Weights of a small transformer language model.
Size: 12 layers, width 224, 4 heads of 64.
Training: a variant of Adam for these matrices, 6353 steps.
MLP neurons of a small language model. Each row is named by its layer, matrix (gate and up: input weights; down: output weights) and neuron, and shows model dimensions 112-207. Each number is 128 + 24 x the weight over its row's rms, rounded and kept within 0 to 255. Numbers have three digits each. A neuron's up and down rows have the sign that makes its largest values positive.
After each neuron's rows, "fires after" lists the tokens most often just before its 100 highest values on Wikipedia text that the model never trained on.

L5.gate184:119176097128134135095124126167159110135114139128136152116141138105119144095150141122056153150139152166130113147105127111113107093145116129124123158106122118154165129142071146123110178096086140169131100141123083141136160131124138150111178123099091148125124143123124135150140102174140136131
L5.up184:158154125104104082107118123144115120085147167117148140126122099079146134113135136183111089150139123144126105102133140115176124102176178126116124117127108106122180133171120139143173121108133158113150138081135131161081124101124103096091109156085146152122094103138123156101153147150141093194
L5.down184:132136140090100106131133113107125116088065148115115128151133112082142095107138115133129088107114112154131149133133162103133137129148100129151151147127101109147127147129099179073156151124118112105142155103155135198138163129150142150142126116144158116135136131067157117090165185138105120111
fires after: "\n", " \"", "-", " (", "=="

L2.gate214:139141067091133145162157116128147100120131163147110159120118138169135125142118130092065121110111080093097137112159124143094106167126105117134140133127158136150116129082115137161165121133109110162105141136144088126109091124149147158112136176107129087115129132119116120149148172155145147103
L2.up214:167090098106081115115143172185107135095094132161150147099142098129148132139172084098122101124126125141133119102128148163144119105098104119139173142124115113098144144181150102105130101104100156110137140125100124116088106134116123159099095145118136173136102141132176119127148124104130178118
L2.down214:162114101093165139094111142089143132150135202123114133154160134114148138122139170108145128135119107117133146117160108102102107112124132149094150111172121113120120222130129152118155143165122117095104145134101118139135131149163122099135106112140116085142132131100064140192073107125153113145
fires after: "\n", " (", " \"", "-", "/"

L3.gate276:104126122142166123159124145143186146095144136100124146106167112156139094141124131135105105103188127147103135116126084115098108079114101155130113128155102158156167115102133132116093137133102130136118130132141098122123169086107183126118125114082115106180146132171093133151104140095136128122
L3.up276:128110098141111146125140159100133139157145143124114125170110117147100133158140125108111081097096122127150100135150147135175123134130099100130140125082117113112153166103139200152168129125161159139131102148135099107145126139105142115169108114126186111170116146169069072159127154104143159108
L3.down276:107149137097149114090117207127135101084178178131094126133138124132114157131122152100142147171131108115116127149129096135109142156077102134098175099151125149158146101106123109154148110129125121153112146097122130124130111123156144096130161129110117157127159105103111150108131095159127111117
fires after: " d", " D", " L", " l", " f", " F"

L2.gate301:104117121164163071131109111115139071123148159149116181131119077128130118139112115130117153102122112129124110122143120131144119099085098138102084110123164127099097123117146164155140119121139155140143141157114105154087111083126120118140110128160123128112149125122133141123095137146130186116
L2.up301:125173091159129149126110128136139100123113139139161148104152050114149131134150103073081121114083105106133115126128109135080138176139096121161121111135138156109139134133143171100120132089141131114124074139121145113142114102149186156147113150133106134069106170143145164128117115151144131109
L2.down301:126144098097136177095150153111167118127141148117137125101146134084117109125091104109167129087103078118146083137139116195087149165134163111110087065137143106107168190120115151150115150114124108145164104132109112139113127090137176125135113152130145111129120144076120111105095106128135121148
fires after: " (", "\n", "[", " \""

L4.gate570:147167118142147133117130131137143121121136126148132164102114119116123120161092145132172082118117122156101148134123123116123118102101152122124107123150116121112123116123122111131150065117137120120154161150192080117129137115172123129155118129139090177147154143106094120148134123095126128125
L4.up570:142131096188129080124092138128126123181136150125133097136129101155135102167121131092154111153105183101129074122138125070162121156122111144137124147101135125134141113101147124142117119113110121109078150144126130124133137160129140136088144094144117123107145097102066095131116158123108083184
L4.down570:124107138153131132120141162133175103128122170141113128124123153109163129111113140137122123141097099131136160080145077100131149095157078140122106151139135128140136145112085144102116111142128090134095125152126127155114107145147097121126142121158125125146191110125116098139103140140138119087
fires after: " P", " G", " M", " St", " B", "ag"

L4.gate431:107119088183124127099140115117139095137133142134104128075091136124129086144116122129151086130089120170110099139145133139164146189115133115115110141111172128129130160078108161120125125096141137140092110140128125118170079145123145107158124155149091093166080169135111144111098161102117120145
L4.up431:121098118105138102117170100080151146144113123111113115138097107125128166118163113136150132144128148130164166133140143113157105133092109131133134153141068159139116142120147162161068117132193096162138109139124124091141129122120146138137101107093153078120187104154119093091129127061149116128
L4.down431:106159131143119121116162085124143134155105131152149123122141066154119138108142142073176099135148148134143165106103109103129183098121103139098147093131144112130107149141109096136115135122113114098168136131120112118109142094083130153145103108143159155168167172118109118152048136141085128148
fires after: " L", " inst", " w", " C", " l"

L4.gate151:105115094154123119129138182104123096147150123137145160110110099114153128160158109091125090122109110131128115139169174142134158122122107162129160142088117165149173140105149150155145137108144119140110135166149087067158098135114112124114154151185146124159135139180097087185084148101092112166
L4.up151:104074116086150168138137144128135150140137141144156150126145141085122130153133129118117140098108139123114166094109151158150129138109131108177123163175117171142156141179132129120108085091174135113112153113141119132117140113090127136093100125161117128121149123134081131116131132092093105095
L4.down151:128139181140157159126127159138117167150146111143106165129098141123102073111141135136117104075153167154113151095097118137135128121110157116160159134124111166095081134141113132086109181132117143102134113086129120162091174148177166129152120085087162123113085109132146118102119099113142127148
fires after: " re", " l", " Re", " c", " D", " dis"

L3.gate409:136127129136141134152113144159125086117107117153191139102116102122132113133171147137129126132107133114130104079109153115104121133188173104114131164199142133142108098161136113113079076115126147110101131155122153144109140123154114138122203140162109132077143159110118163179125153125122112126
L3.up409:124175130148169133138098135109158081130104142116151142123122146135138121156126140163143150111120113142119123160144105129128136082132139108142157111103153074163122100097115122106187112116088132134110122120086124131137150157107084107120117158176136087140158148079127131113119161142138167162
L3.down409:157129138093155118127108116131163120130139157152120119114177141150118104115121110135108178118122154127130087097125074158156150122108113097093140123124105108137189132102078123149143123170143094133133142085108147110127136164205115171124126142084139146118140167089145109107121126110135150130
fires after: " s", " S", "S", "s", "\n", "["

L4.gate305:125173109120163149136115134115115096095105137111107086138138092156120083133103128086127113118077118176126096116119149128115110149153143131155139107151128119122150110100131183152172119145144156160149115158142128145138084110170100113133162132084092117150181137158121136172134152129114152135
L4.up305:139167108151173133135066119154153112139122111124142120154112073118208109120153158120141149132122126153106105091138078105110123141167163154117158091099160128120124120122127133117147129149104154113104084077164128099141151139141120112124172119110091137131150109084109143086105137122141132148
L4.down305:163120091126146147138150126125156122175119123132109125125147131127126104109122119091130114136153091139212128103123111132103128134122109085122134131146106096168135122136149121130133127141066104133138122146097135142133167155146110136115144133107124158150111154090150056127173114151141100122
fires after: " rem", "S", "s", " l", " F", " L"

L3.gate364:124148111147152135123102117146141135154122104138118162146112113115137134148130124140069103039123139147156076097131146127156120154126133162134094090098142171119136121168115152152128127108068151138141117099112135106131134130151138118138131129142115130134143118138106121120141182112071139133
L3.up364:139107132116133061147123135168102123159112100105111142113108105125115142118141107130116109131165123143164129154126138092137152120098146109171125131152139130146165121145134125111139108126126146095118165126135128153130098099145095128148113105124117157140114092132160098143142143065090108099
L3.down364:122147121137123138116136164116159115136123159127134118137132133139131113160079116111119157164189161148159131127119121151122143086123085135101129124156133145106084085110142109144146139138107135112133120144129130120094112144076145114182160091098156137098134122031152139111097129140123101150
fires after: " V", " R", " P", " se", " f"

L7.gate43:104149090136174135152130136132142107153134139116148136173129094164116118133122131121110128152135135151140139110110153115122096113174115101144088129095119110131162176126148097105114134094145149120156144124139145106119122136191134114139180121119092137154179099127120091132150177165101112134
L7.up43:128140169135147086107107130135083151149126134152132196148105096076132092139124133145135083113144129137123118165115128107139127131094135112118111184112121124151145130139136124145092134122150104085140190147114123098100165129094132111153175106156125109116139103126112126151128157135088088135
L7.down43:104142098126125103128128148108107119112168160119118154132139149126156109156122111136096120162137131059115155085119121121142140161120128102141131102110108104117116191105130102133151153151134131089149106151085132109147173109105098159157136108072118107120159110066081134097136181121137097088
fires after: " p", " P", " s", " ", " v"

L4.gate243:097147117124156129094157148118161143131130088123142126105107133111135160137084122155142114116118133133092086178101141143123130163127145140082107171102079131122121145136132149126139131106091156101110092112137152116120119144142153110152094128126125119107121131113140130089172136120096146164
L4.up243:133141126108116169088143163099119126162124147121113122147108131126113112123116154127090150156144110155112109142106137099099132125124102163117137126149127154116116150151153091183137131141108124105130108103133103099144175127133162174126099101089138204150111116112172177097127129117159109137
L4.down243:117132159149107135116126087093074134144083150102123115072138137150155112160115154161163119128146149162155118139141136132109140111118117147114143110099141149095133122152095083116131080142145099166163137139136097159133160105112113128102137121155128126153140129170102164133073137136114117142
fires after: "l", "m", "ol", " V", "p"

L5.gate170:099128098114157155113156124150159110128140125169135148138123137132086091140170106138120128131144138145092118098163140110146111151149178129073145170068120097089144185170145105149131131109143089135150160109116128093107124148127141108147119148100136149121130108139160161104116126098135095119
L5.up170:143175123139121111111156148116177144135117099154119068141125157125123142125078106136139134128140151124151152161157158169160153122134137109110153135118097077130136128157161126119130153109130077110111131142130135145119150155100125112085134121138114144101121133144128083103141139141120082177
L5.down170:150101126159156146144139095141112120153160108086124131149087105144122100114150150148098148147145086139148089181082155143135104162125090113129124092156117154120164113156135135075131125105100148144120169150161116126107173110147095175147152132099189104144133085147153087120125070116131102093
fires after: " l", " F", " g", " G", " f", "mer"

L7.gate153:122147124129165118140151152122168127112163135136107102122129133129148086151167155129112112167107138142130078119135194115105149148091130098115100135151137115147145159117155142126112093075131124148129063116100139141135163129107102110139115130121088051152131125141145147159153123114102147107
L7.up153:084108154134129130113157108137103094110124144143099079109125077106118127121143134099141137120160146162159093124156129110098143154136094137110074129112080141138110129129122091123150139141144121100126147101122147143153181110104195181119115122097171113114142130092100093115142164138079127121
L7.down153:131145141159162148147117123131070131094159148104090092170141130110132118136097115134148151136141108129126112123161147096125161107141149120114129116143121102096117127098117117114135127160120119105099127154115107148128106120160131155092151119169178117125154138132078106109103195150155152126
fires after: " V", " B", " v", " b", "ow", " G"

L3.gate345:130156115131086140146105093126124152123141091142146176084144118113144121107124159108104111080114103108118112125113130148110123089145109150066106132116111147168128151178095114113107133101084132103136150144109131159125157112128116131158135116120180166132123200114112122117153153143179142125
L3.up345:133124115135155112163178118101171122175114107150096081121136106139114156142175147109144133181085117101117101107123132100155144125138096145160134088118119108133125142064152145137117160136114093113121114122123089142117110126131169117143130133106159100130132105135149100096135140094103103148
L3.down345:093147128141147133150159128185156069132140144163158129151155107131140110112130164138137167144142102137112090114133159121144137087133119113142127175120147099132133131130127118129111108154120129094099098111100175109090150104165091150115089108105121144130118072132108112136174137086142121124
fires after: " b", " l", " start", "B", " B", " comp"

L2.gate392:107117127142166104190170101104166141135122126086123095133179131154112147088094098121167101134131110108127101121086134119105145094124108075135166110105154166156138141122109126145133150096136114130109115155130101154174123135136155142128084136104112110139130138123178117127130094104122114097
L2.up392:115160139107139146161093160099135123138080119142134142111128165145120179111163113136130152122143124157133041121094152156107130142135118146101129126129152115154150100110138126130120123134131107126127156122157148104119112178123145138149110123088142183083113178145123136165145132122093080155
L2.down392:132081133182141137133142115138124098137153113143133115108130112130111137101095177149112133122098143128103174097122130086125139104111140142162121171155088114071117072093096124106139167139162142129113107103117108118135140128112098145144111103146111107097118065111133117125116145128163106135
fires after: " t", " T", " H", " h", " par", " c"

L7.gate266:118100132124148094153127138166172122101128142132125136100150118101139143119170111127112107145125142117132076084143157176151047135123109145110109153098140123115131059088134141143149097137168112157130135150127117137116121099144110144119142133145068093163139093146177136139151151134135107112
L7.up266:147130120106141116107131119158167143140094130110129137103144163142122204102148099104171126146097148160130104121148132140089105149149128151105110133125130065105124104123101133169118125132087186103143127114117130149136117150116159186124147080108148142185163185145158147110135114111117120145
L7.down266:139112117164092135145157146166168152146129148105122090134156087148148146147115116140140139162117128145146091129141121103154121133133136144135147078073149149131127175103132162110145132137153118097155139130085128140122110113079105139100100109137143130149117094120122123118111130097123077111
fires after: " T", " H", " t", " h"

L3.gate205:113155141143144128107060104119115128121137146143162085100125120136110104122123163065106111080064152140134138150123124060132098106140117155149095135091118141169142133131147130103113130131140147139171099133144091131088128163133101138171186113139095151181127154154087111123140163113124116149
L3.up205:108161148083132130137092133132116116152130115106122144086132093135125124140119200115096089129079109138156105142156132114137088126151144123121154144122168118124153154111104098109146142113097141179130097115135116116115118077105047134144165162146123105147132149146111111121075206100125128135
L3.down205:156153123078143155121136156180163133121107145138141140119164117159105141131116164130142126133113109143113136149117122175127131126151093097110134116134148121129150097110136145111118146151084092179144119123125159107128181086102119143125156112158127105142142120116134097125160113143133118086
fires after: " L", " S", " l", "S", " En", " D"

L3.gate307:032137108125117154110124120112141080138180129150116129143142118144117109103084141138114161107109149143146141095147155129156124115098127172136158106123103128168133115095141126144152171130151131132110083160158161105085158116155123171109160119100119121088156108139136117139134130102097118159
L3.up307:130092094140144195109117110127141146136111127121138140108111114125099116118156108112128123156146134137067127173190148121165106151081123130158116087167137106125144120111112140148090146127169133156125092147156153114109094099113138114112099139117092056125165131145101148160147132106136180126
L3.down307:119070151093133133126122112107124121172130068133137139161138158127124159141153140123121136086095132152122115110142132135146100110149146105092093143107146143113161090095141074121141093155128124138145088117123122169140138123135119155117137116127120079116113146102118118132100118143109108129
fires after: " b", " f", " cent", "ron", "B", "ight"

L7.gate138:098127149124130152152159159151112172123108068079149136120142110112184146108168199102071115099102151097103099088142128132122101132108183130137108124131132104143110122113158101112136121128118108123144128128123157098149135112142107133156173144163126067098140141125133133145123160124084097132
L7.up138:107095163140119137145143138067118110136100112123079126139105177142117149184115129132081088119133124136113135171136110120108135123111096115146180131138132155155139140095130168133077097125149095091105112172130104117091093166147132101132114122131128161141114136126137136145114154103160100118
L7.down138:107118152103117141087150144142132157128109141137144148119153119132091145150155125131096126159124142093130158095124111190084088156124106110145091132087126151146126137151105140109176134186063106110140097135123159087112126196085111117091132123130136096124124123158140117140139164119155163129
fires after: " ", " cons", " e", "v", ".", " inv"

L5.gate304:161131056131093126109131116106158097105087152116177132162104126116165166115119191123111152149068137118096118111078138114099124085120134090129116162148159154144110131149131140139124091154130105113143123113124156114122153103167125070105173142089160168116140116133122103133131139109110126113
L5.up304:126159080086149154172098168101129135153112105141134110119141110128112130134081111160157153114138151098163177087122145143185132087134153090130149125162156098106110145122098131146129153128102122134129126156090099116110124111143085142110142142145167130100109167084079110118144128159147128116
L5.down304:109095156150169085142149110144097139120153161134128136144158130158124130116105152099125127146133138180168110167162129116095127124123132141124137100103125161121089087165111118090098111122120172156120115102130128153143067137098125168121115107117110112146147112156146091092148139138116101202
fires after: "el", " work", " En", " s", "t"

L5.gate76:115123136088139120151141107108149100077155177155074116119103125127121095112123115104108118150081138106137140129096163162159150126115101130152150108131133156148178119132121191129101155142128155136092074162113112100138146071095090140154131091103117092120131112149130136164091126123105132147
L5.up76:124130126102116150114108152126171114115199112105110135133164105110105155095111110130168124144127162141123119154163121129126100124084117156131088103106101155153109139121113105113169128106151143140128127129088142086124124118132148124101104136160138102135103118118145112141098140116108146153
L5.down76:127123105077122117134124099183114123119104126147170111101126116124100134163118168097122159136132074115107114111088116103102173146128120171126117084140124121122165064155154121129145143064142141164137159127115096128152152147139094139137140161149131152123142117126119133109141164124110111107
fires after: " b", " B", "B", "ant", " sc"

L3.gate14:077151130117126118118109113125142131132154088122114088164106161099163111147117126088129117128134134158145076145118136097145155161155153131070094152170112117130144130137116121125122080118102137158116101148177171104117104161148137161096128151143117107122125122122114130120096157105118138147
L3.up14:115123151110139122116126184158128150136148120148130126104147101127138096169075136119107131124126136149180158092161098113163091135157145116126153116147105089110131146145168111131149113128149144121126129099139119113162160139102097145110114102159143150115157102085127123080093131163166174174
L3.down14:168112140111141126091157173119136095112157142136121128087149137120119176124145115135129133130133137100147096085114099146161147144066171128119113122142125101091163116145102125148118154099116102142169122092087122129137062142107117121170150149089080145110145115145141106137114106134135154122
fires after: " S", "S", " V", " v", "°N", "ail"

L5.gate94:100142139182134149126110118093177101139149154174111143104149105131164121150143116055168137087110132135126094113136120134129114114146120079113115132112146129193152123121146173122123135083133140148118172132134105085138096157146104099178103140104136114128099137140123122141106153132095138159
L5.up94:102114171145101151177170145114148135170096110100149171104160106104132108123129105140145134129125122144138101132158135110177182130119118149128104131123136111102141111161181110101137160131145156149120126134147099108127179126126172159116125109126134158179125106131097132128138136085107112130
L5.down94:097131099141118168121175119140116115120122135136113125134169090101128120094140145111113110129113178117126126140110138152127157066103111124129105136140127181154146127140170113127108145105148095111119148169122137135170114130118088088154119152106124123127138118152111130141125133102168116172
fires after: " R", " r", " c", " cl", " l", " C"

L5.gate445:076171129107170172108107135117126086150103121139091131147114092093101177153168121121127104146127113146113116128146150154161124148134137152088114142138089158119097102121145175119152163151084097140140088142151088131123097175120114143130156130165160144095139137132128105111083159103152161150
L5.up445:116138142100145140113139166084112104117096158128126142143131106094115134137140091114116134100125129110109141094119104122093131130157109136096158121127114166099099105153135128090138124143127111129142152108157158115126141123135142119148138106129136106115147127145117144109160096113143119154
L5.down445:119111132146115157092108145167144133102152132090134136157136092144143124164107120114128137130125177045128107110109108120087137167121135116143130155107099144114133085102105124102103120108134120095152118122112117120086148114106130119115101113177137140076100119120110151143109114128129124124
fires after: " f", " F", " M", " N", " C"

L2.gate559:112163087140137111097100141146101088160091118158139181120142121107126135127130172129125161117128154150115147101143105147136098133140118138152157119095183104146154145146153106111127150112085118133178093135137093132121127114122141133123159169117078142153126133128123149150105152120109094144
L2.up559:149092142151133104122099124122110150104147103124137176094107106133109162117142125142146083143165153133160200128149156158127120119148121120141157150089130098111182084171128102118194132208106159183104112166114150108139159136140101121102136110112143131149122126088175166134100162136115112156
L2.down559:127090104110113117148154128115122152113117144111133113154135087130107155129172124138156093119097110109192136132130115122129133173120119150094077167147089120121196181123149108112138156196133098152132165122087153161144129131123158126086125141114129075143121131137155116183104173098167111116
fires after: "\n", "–", "-", "°"

L2.gate469:080146082146133158103135130154138124125160134175119097130106150138159124141139140076073146123094122114134122143143185142128136138097116182087122129101129134160143099124109157130127113110078137099124113161120126118135108115090191081175133131093066098166115172154101143156111124145100168130
L2.up469:151171103098112117111154150106133176118126142140141159154126142105102120129116157114137133095078139083127150128171118083086105150100141117142131123127114134130119125076145099084072140131118116088100100107140139164147100087111146120153141185139124120123144103131132126126118105107133157130
L2.down469:158158158112147126150134170133130160110096116122124174147153125116109164106115136097160101120126148131143170116144142108149109110107132147136137154116110126143099073087120083127114127126102128130095143127130114120141132161162096126130134151130161143098167136103123136136212099116143140135
fires after: " w", " re", " l", " R", " f", " fin"

L2.gate375:130117125090121092129141132110134121129172108130117134143126138111120116130110126159070172092106062097132150107122168123121097136116129152142120112147133109130167163131130106139130119115122186146132097151102154126158149106143179125153108139123082099116150144132103084179095114167158146117
L2.up375:128148078144124153116131121119112099115139184166125098148144139105122106145141176109111125130101098103127158099157143154132089157144124120169143102155167119119133147094101127106130127175118110114144103140114114115098150093154125100141131138068124128101173105156126110126139155170126149097
L2.down375:142119110103148151112130157161161145194140124109116080125114125125129087138118147090137087165108061143098176121143104124079138143153159101119132113098120124122126242097120132101149077142144118145131134092127138129130139121138123103142150159102142120122136134068131146110115128089116119117
fires after: "-", " (", " \"", "–", "\n"

L3.gate123:110140112132140068143146156145160104146152138159150121110131123120118101140119094130106112158131097162140107135159146154148112128117153136117113149091103158127166123131102147141140143074128129172096144169164102103120155094111118142131171118161111159136140136136151143149112129129136140119
L3.up123:139165173117110081117119121112115100130129135138107105104142185107113151164103143106100141132128119120094161120141109118133154157131171116127105156097092120140080112123144169133179171137139131074083172112172097137139139158169101083090143143131101175110107089103150123127118107107130134094
L3.down123:181136161149095121117172117120129109131128164150123160128116139128114113072127124132105108139189135124144131089114152170161103120132131127166138151141109101119147144149165147146139105098070120145131147107130163147131127122123110113094117125058119100149112153136161140121140141081159127135
fires after: " G", "G", " g", "g", " t", "T"

L5.gate425:099129147117094111153157126083140108167148111159101149147133163132134120175138152163142091162130103185126124137128137112139117145146123131101136152062138150132160105133140111108127143139115135111135092157132092078096118150117152097126100147158116126115149117152105082132119133074145163141
L5.up425:142161117109134121172149126099149135121124134183110082137151172122121124132079106137136135115159144148110120148112115172156103128161125097108143114117120110148141121122135129145143146129121066153098144181120127130072127116139115137114146115076132121111123116118107122133122137124129097077
L5.down425:115105155109109087157127112127117147111100149120126123113122129120127152113138154121145117142138109130077116113115136115088162143089115134120121137120116130152143178088150146150168165099072099151109149120181178176135118137094111161080136113112135165122157156178139110123161127127163113087
fires after: " l", " g", " st", " L", " G", " St"

L4.gate168:129157144152156162117124117160140095155137116126079142093127150141184086166099149110119131145080147138119144126136116109156128125127110106132101139120147184151145162148115097137097115123100114147150139153131063094113126123117106144128134150158104132162099177127093104161093093137123110134
L4.up168:121102137125160165102146149181150145194091176110139116130146136117138133123095137118107123140100115130117104130121118077132135060137145129152173135106113133090119125166134166143126105132133101077115117149113124164089137099133134138147119143123138100144163169145068111127108132088099059119
L4.down168:136087091126145160140137137105088149159128129179130129122122146098149132135127111094167154142132137137169089118114105142128178101150150142122121099111169142158162181133135146106130143100110070096117129161124155133131070145143143134135135114138129137105157091065151120102083118156146144123
fires after: "\n", " M", " D", " P"

L4.gate266:122123116173151153119098099161108107140130142141150146129126097103164130164095186147111114132121119121160093092091129129158142090101123150120126140134195120129096100108173162120129093112114123088133132111124133091133144108143136100104101116128127140114168137154133179127132150150079145121
L4.up266:101104087088071117206140133095131150199145093136158091126102153093154135113129151123115137139137141080152149165091109109111128146126152153151177110146137157143151126147106138126110143136146139126155100142125134124089122099152149120159095084132109115138097121119139149111164134150126096122
L4.down266:094141125140085135135108128076085127119128109144139136112157103130129157121112144135118131095118142116109174123171103114097128083150146080117121118139140144101124125117129155144152113106104124137109090153139116109144098114130117093080109114123123119115134152154115138143144110101130167161
fires after: "el", "ad", " s", " en", " adv", "med"

L3.gate132:080127098144155163151132121140167135119123152149097095144145106171090119152110089138085116114140129117130108090149179167130132124097147145127140136145139117156123116135157144156140100084143103146154128123144096113081095198143149099162086092120091094129099156147151094109148148125145110123
L3.up132:113072107100150124111099041083176091173094124102117116122169141140142135103117127135111149131136108153090144132090144145147140109147144144180138112168123139144125134091136138136128096143147130154124121111129100117095155146110167148117114099114153133150081138113144124123124157130157145123
L3.down132:088099101170130156142143113112127122163102112117148162109100142188128112099119144121122121141130174122116163124141102117145161141109131140117181125148143112107164170110146114133106112123134103109132091103147142193136194140125063183082139151133136102138144077124121156179096125097175103108
fires after: "l", " l", " L", "m", " occ", "b"

L2.gate5:096124069087162137114124148098093119168139131117125117148138061121140121124144120099110110133081127136128107133114160157119106135149103128122100130135112161153124147113138134149105131129128145131101120157164151141080092116162150176091109174147120130094166131176092116149120133111082165105
L2.up5:144076120090119086118137145092142130105107133170145115150136120126122074129123083126087148110105138117164176161106147099087167117116119140137131114108129140122144116128099146158143131144113148084133162158163103138150113112136128089106130142083132128116107137125150174178130114174120111086
L2.down5:150120124085141145062152146102142176086104173150131150141121117116118084115112152109121136136126136122109173142131089108123100106101135139149118131115105107087175223147093138161135151123109150093127116143109127124115158131117118124108121139163131120121129103123115105160124107189174102118
fires after: " (", " ", "\n", " \"", "/", " un"

L7.gate204:143088081150143169102171149117117108170123115176123118129143127086147131125160124101124168091072096128144125090135122100132121130142105119139137127122154149163089141176164143132093094106142149111122114148138115109121125137100132115171144120134148071133101126181058129110138150128089156143
L7.up204:190145106097143140134099137138150161115129163071108123107157104116110114106132119104161116127076167122131139153124106131176148105116106139116163110133113141118153100139116143138133147103094084155138121089185116100165127096115147116146170147105173126174145137138121120127142164126166128163
L7.down204:129112099155114117113131134118158099101133143160140117134171134153113136136119150136119075170116175081082131168133133157130098102129072125192133143093110098144090142144141126121137128141173142114141137192117160134117118125139109133151124176130140157135149127117123120148133116153099103112
fires after: " L", " l", " re", " w", "-"

L5.gate352:116134126164136152155180146126163109147127140132099156126164121116132092158171135139080095105109079138109114083114152131127103130154137142179086122105125155101170088087142122161109109116086153132138128151130098135162154102130149116129137144139104106145127133166119096141119163146130101145
L5.up352:129090140165132112151148106117134093134074130130086133101174107128142105159106129165116100132100117118089119117150111109128105122106084124090147150140071155115173143095141150109128120153127105167154139151122117089146128116111153154161103148164138079166101115168122127148100141110153132140
L5.down352:113149158133171120120096120131105140141118120094133134124122152164108121140117107130149134147152149107125134166136147098163150131109083103142160102121085109143078135094125155133137150168132147117126118110096131077159126174111135140127100116083195128115106115043131152138177134174108113141
fires after: " P", " f", " ", " B", " d", " comp"

L5.gate474:065141134118122104095123139149145144147115094106134138100103112168140118192166130105133150117123124167118117147110149152125103162088123102158114170132105120115130164141158117100136123133129160078166165172124118092099105141125118105167088097124088105184112155125128159114109078127116107162
L5.up474:111142128167138101126083138119175152077145100168113117144155142095136125126139106156124133133158120142157142146161118096148091087176194127174146119168092141165142118119139127115114075128096137100091151168101122101181114163044134105079128134129151138138113119149150106114107106137097082136
L5.down474:093103151141087126103190098121179107109139133130153085155132115138171123119119106145120108133128117165134145119141147133147151151188136140148118126181123114144125110137119076145097100115145147106122130153128106099127154144074142128178150127137148109148133163057120122098113122117100178084
fires after: " G", " And", " F", " D", " Thom", " g"

L2.gate52:141090124164181070147122144117175161134153134051127144144122131158152123131113127169121100152110151132098120131141148109135140122139104156125134130111086157151108142092129145115164132113124110142109148151136102114112085178128118162121123166154090128102132146148134109141071140135104107085
L2.up52:140148130133153133174081109166141106117111113129109102105134144132104106115132104120132101220149147139132145141088124140126108120160131093120117160141143126090151118137145134115120152115110159125083119144199115156153121187117142173122158144123142106100107169145127136127159109102073124142
L2.down52:142109133106175123102101098135162107130104109147148110097157165187156079138107125138139153186173142134068128141126150098142141139136151163083165142124122126090110158139101147106170158083150108163107094106134134094126095143103118145145138145116133098101106132155118134108101113123110119141
fires after: " t", " b", " T", " c", "t", " ch"

L3.gate81:156113118081130157127114121147107137159134133130121111100133131109081129116105134116110132112121146153103119149132158168101156109135074144127120132177089175161117128122175168157122173116119116115124128186114099104169105158121153147096161168111113121100113167165109113136128137123101108134
L3.up81:123126126121130123138114152114119142142116134131116113110165099138121142147145157115127106170138107135099123103118095126141128159147128136141107072129136173171141145139154160145120162123111109171111123127145099059140169132102170126145120149115122133132163145170109085134141112148102153163
L3.down81:116100168119162140134115124168075120124135110104140107130088115142111126133170125119118148108162143126147161149115155121147106103121095117121161171159156156117130141133133155116113168154143136153086094149133117091091147094142149127106117138110116097139106103150118135119131134174109161122
fires after: " st", " b", "B", " f", " sp", " gr"

L3.gate230:075099111116133143131099097136104104139171142146121139135147115104117124135147150099113131072127116170134123120135147150143094128132116121129161124105131136133111102129146186133142141142093124140140122132117100125127096113091137100121163143141121143094147117148125130094096183147113181146
L3.up230:092140160143098154139130155138120098145145117138100165134114131123111132124148095116103078111141136123177113105123119080114093129148109135111119129129139177145114113117118158140117117141139108134077132132177120110094145118133113111106193145090133113121130135118087146120106140131110096162
L3.down230:133129138114125073079126144157146124120087187090130130105149082106144136086155139154118127110146137099144126069115098130159146147101115156124149123145103137094171073154131123145132146113108120125122146128083123131164129151096153142147126114163154157101155142081133143122161118149131126149
fires after: " f", " s", " N", " cons", "E", " n"